{
  "activation": "swiglu",
  "positions": "rope",
  "rope_base": 500000.0,
  "rope_fraction": 1.0,
  "qk_norm": false,
  "init": "normal",
  "init_std_qkv": 0.0319,
  "optimizer": "muon_hyperball",
  "lr": 0.0102,
  "lr_head": 0.00541,
  "warmup_steps": 200,
  "decay_shape": "linear",
  "doc_mask": false
}
MLP neurons of a small language model. Each row is named by its layer, matrix (gate and up: input weights; down: output weights) and neuron, and shows model dimensions 176-303. Each number is 500 + 50 x the weight over its row's rms, rounded and kept within 0 to 999. Numbers have three digits each. A neuron's up and down rows have the sign that makes its largest values positive.
Before each neuron's rows, "raises" lists the tokens whose logits its output raises most directly, leaving later layers aside.

raises: " have", " find", " allow", " indicate", " increase"
L5.gate505:445505472539535485517494486499479423552461549459393501568614453470443436433561562539566502496494460446538479472474480489502567470474490473445413567463512488416422492509564570528565506563453533515500545469534473609484384467606483586550458593453513378413509476484490514523599495443488450495520489529403455436476475449500535446584434427562417530558450488580580526413499461494555493473469
L5.up505:511533527520538508511594452334470499521483530492485547564497496528557460458479387431595530505526500478471522497615555605441470471523529565614574506450472464490471562443569435477484472439523502560460406579499476514506498454628501510517530566550480501491601519450494536545529511433438543446511553501528485507572544513458514474516462449611460471516550527567486454489516492532522562482485
L5.down505:492470485432478531456503562472429444545387532497441469537543588495417480539504467451509463552456454532502536461539501586515519494462501515482532550428455476542554489506436443438546448474549546432499515485459463479547461497537465471514408482541519451452397428515499608542574490405420621479486574513480501454472599473498500576596401494508411518513459556420493489501491457496456509439504

raises: "over", "augh", "overs", "isher", "unt"
L5.gate488:421496580460464474454478549502391454504475514548448465560437475469476552509581519485569485518555483441619494420471504554470521573483647496446508543501359512557456533432584507552527531497529479461513545462530512475339471462495535438561605490577558435527505488531534561553434568478419483499530534500514461607481583511487489508440392504519445502464446478478435491497498474456510482535468
L5.up488:485470567486502617480530495459427464521557555479522555510451525345500540556470521529498424492576408373507395455479535467553504539489433512478488539514435568452485490495497517557530463492556515488467510499453372478508614488393509475509455635579499502537529454562486639400393408476495483400552563495477563568484501540491470525466531476540503468475505593453460473494513540491479559476513
L5.down488:526628499534567527488514511495476486542519478605393633459409582432454519580554522653545545477485511508426519586511564476537475425573471538534487534496507510467526488495554515431474533526549535537555464433467553397455501454542437487458492519508468598431444433457522499491480530577469433507402486488512446468478494538519548506503460447475542441479445476461539508556565568379492507568521

raises: " were", " are", " have", " themselves", " respectively"
L5.gate353:526502541514500531410482516553475543482489414484535400542567498516513549440486463478488435481573450491479491567473461462427536501396428544597500505482512544452500574507459604481420512452482516533468411497496562533445451552506489532516545549471497508582528385516529427441594455395463510568538444449445581592537414500538423457420530508579486482450414495460414485496563536536433494366460
L5.up353:512483515516523406541476557506547568564527444553605422600530548498513516554495556412527548404507465544648518521419537593478523440404514536484464479447573533428407487557501548522509577492489431478469506558470518575511463568514495577569537481493542412472520399466607504590598506441345467519470484493447515522534497551479437493518528517663497499472534526485434537491504547429498476460476
L5.down353:573437532562490501466606595521544494516505430497451470547520460525472478452442538444500499547537441544472486528519486483481537434522562471478489603485439489401514532447534409442494540429553510426449562558509492538497567555402446528516501596463495559532531362541511510584587423456422494478529390470523466498560544462429482477464542437571471551459535508463537498434462485558495513436504

raises: " himself", " themselves", " itself", "ge", "ges"
L5.gate423:547508504528536525488546424449506472483450468512541477509463424438532472555498487520510628461565451553499389486460539468562525431513500522537540450451505562442551462497542530506513534525506525494499518536527527467421523525502527542512500541444539529618530581457533391543509532437508532483446539513511515622552488535459425463399575434512471596469487464600531545494599439468489528518363
L5.up423:483530537555425559476445486509448449556549467495485497494524529440556424496487609527458601530560500443513504617458486352570610543493431461525553542529483511452423571531480510525577490600626562429463551464510520497458504490523537444465537412403489525481489438448504536498463467565506502426547520543471497553564413623591523515491486505466494542424557424527531565454548499533489508528462
L5.down423:594525448414491502534516496427508556525494476550561403495524554508489426518506556440555443454504433452518456535487555467529623530428585542411491481388501612441550545487619487483501544447477492472530540358477509498460494501463465549488528368538540523536494553449456455456393532447508531532502393591564393493489531573503477492486557459532485365517516505584572451480542508478516543571559

raises: " him", "ify", " them", " their", " the"
L5.gate427:471447519544591550493404493511474478474553472533463504550535565475456518486532510568509468501496508533483527561384426567584460500564564460474550535394507471503538493436413550580550519463429485543527567487496395486525515459538453416484426539511443597403474424506483455463432488449469530577473570567561436503485485400489508450477493482411597525434511472463480484427493459532548469599577
L5.up427:380454561555524556540480509494574480476537548666460504537458475466496471550525536565548403552462528521466522519473486580494401475552470581430451515537481443511501483439468508565560462434466426565520500493462424546462486482599511358619515498526470442451492526565494420504420544461523507489572517504489492500499544415464556428571541488520596468492404308515488486467493545500481487561531
L5.down427:622513487445455445436563496540502533528498497418555493439456416547501479482455538419485607512558527471495467466599473465438589498452467476556477501510499602519417446557514460410433543562555519426479496530532574500522458509424531647536556553492511450553481531398498535503631497496533481438515485438513535501481510570530435536489504539536351540571572570517520470499483469497531523431424

raises: " whom", "ying", "itting", "ailing", "aking"
L5.gate87:561482440487494547426521524542486501449519529509470533468465544499497491452417415432415558553433533601487543431488558525509523541472494498552520511594558449620418576549485527450462569510515563580509526486552515406436570546472589438524567561541472517550512553399520440456493492538506474615492462536414535481531470505424466488402419547522463501528545475544473597511446511480535537555562
L5.up87:496493481510455525427496470446534487529501467454605494483465476485470455559457414383525542548493498520493503520392578435407494494522422471549424469524444497505517492546491492562546509443473530442540603533512581498515534567465580544433577513595448527509488567454533515547515499511510484585579502531479466586539457519522407503462533496492487498573586508440585558548513515559556573478525
L5.down87:551578460503525452479564584549511423570436481421536548522495384541479476530602492486555544546429481497542460567482499475435562506523469431531502523487519553483463517520586411554481505480435474456535556533553473506483484504525519550475564551528537585483431450462522523461556459481501542573450515497540520522528352588513517444472514454498495461575633568443461530558499578463567466526456

raises: "ful", "coming", "ment", "ments", "less"
L5.gate573:518481446573548495530383512446471430571479532439446427551533540502358493525584590472394527497452494492436529476447505551475494557565499544565505511507521496529437434562523449559530466540452469544551479550417588441488528430478472493436530542398458554485565475374403478524480481472559475510482489520496425551363393516555522495512521512435427526469478458530589484497491400604596412580434
L5.up573:498565489518547478515462485555495517462444374425513556537510488527507512499528554465445463476529439484508576497407482499561551400529521547452469463477557519467499554424462494505522515529482408556493507503551509437524495555475424408450491444504432537386333540420491516449477497577456523453409494521675511527474557535411413495477454464542506436589508515470563451507425535480437435504515
L5.down573:425492400523567443579424442500555438532413539423530502592558478521509386610443570440424482474524539489483475542684527549484522576500487467522440582548495538578482461556504520470451504458584510418438439404515558480480443448488487496565504516398525482501515518548455554505553440413577442487570446511467470482506442486551484513483553436467538443474523497473564609526467444547507466563517

raises: "ent", "ente", "ably", "ano", "enzo"
L5.gate699:533421551431446561566506563500436443499547469521550511409489556535555472489588483476485567502536544519497441450419505499459487572512641393446513478427521541427514458526534452521476512479596516508484402540472520514377376584416495436474547416566556499614574578456550517486396569508336493544500561524476568560545498502515483496543482540427419550519494462481457598460492469598530473558585
L5.up699:462464517431496622485432465484552532514552498461539468472458585501618552416491436465513513482468605583483523488461469459425451481613570478522474489367572474399491535507559437529488573493550502549447456604555402515388513588488460472526483545549525511482478551502471478511472467492527555477511467552488585513484509357416566463483487462480478578523470387547475484450615509530475523523516
L5.down699:496488445453497543503506448553531484502437453559593448423555497416493464507486598514609618485423496424577403506476455467516451476547437543489537456519601532448594606602482446354482570500549532552491445538507514462457484506483533466413464508561490542430493481481489479552542548463555656522553430474533586517493535513523547507516527534491402471559439439475438591580474548482448516578462

raises: "ian", "ia", "urn", "ight", "man"
L5.gate817:545546440546453498458505481538577534618612547529590470539474457501545470477493474557568504490533543479440467545484497528468481477492590400442483445464492492500460480479400416518567430514550481525556504532567424483489481555513443532483500525548571480490425501420508569519449507481455552390548461419545581541415542446404542487517536469467505605438483538443417608472456424472499567398435
L5.up817:406482440469578467509469523462540515558541543531529604465463514472516387461506466527479489452535458489412518450503451500542447492527525531512474445511446462459507543479492560469452557320571448522512455465407379577495539410518515423419479462468573474530548440604596462631432510585460504510466543468529541425487523496466535521516544465417590445553585464456513550483474502472489494473489
L5.down817:461471497465507547516549418475450573527445430552482483559519403490509482505566584504504582485533579465488543445496435473483454553551565601507461513490465420509397497596654415435527512346550450502536554566440471518548485450480468458503397499511551552549527558516511463518524513522411478486480474472428437612407505528562587554530512564510525528594499449515496495436537504517561529462490

raises: " the", " him", " them", " those", " our"
L5.gate201:590511478506433387392445493533517511510515451470563443468529497533531608486446545434483522469524495503492470472543495547453498532478490481524413534581559534502394476519515477458494521599542533482600486524471540535508464495338535539440557551481534515541459511458492598512531484475534481485529574438391410417516489511502454535435507533631482533496582578459516502491470492445541512495417
L5.up201:476501487555514490520555518470556461494457409481512416501541490574540410548485488459494479519458448538534581505484465545454562500486454495426379466525502473512516452437495533452489550566473495501490591548594481543576461537439593460565431530605439482450543370439461524516507555488481540431526541561444510496527425439473466497468539559427594543509605543463583475379450426534574487584522
L5.down201:568460478536464450531569458583499491501457482448560544492569543533525592421461538484429555477538494502569469460502433470528622551567430570532555460534520571520464526568508499495481530564522514466595503513492498484531439496407525648425475472456529396508508578438543528538559505495568503484428490467480470495435490603572551456575486486493332519536525514528443485509486537531531516477513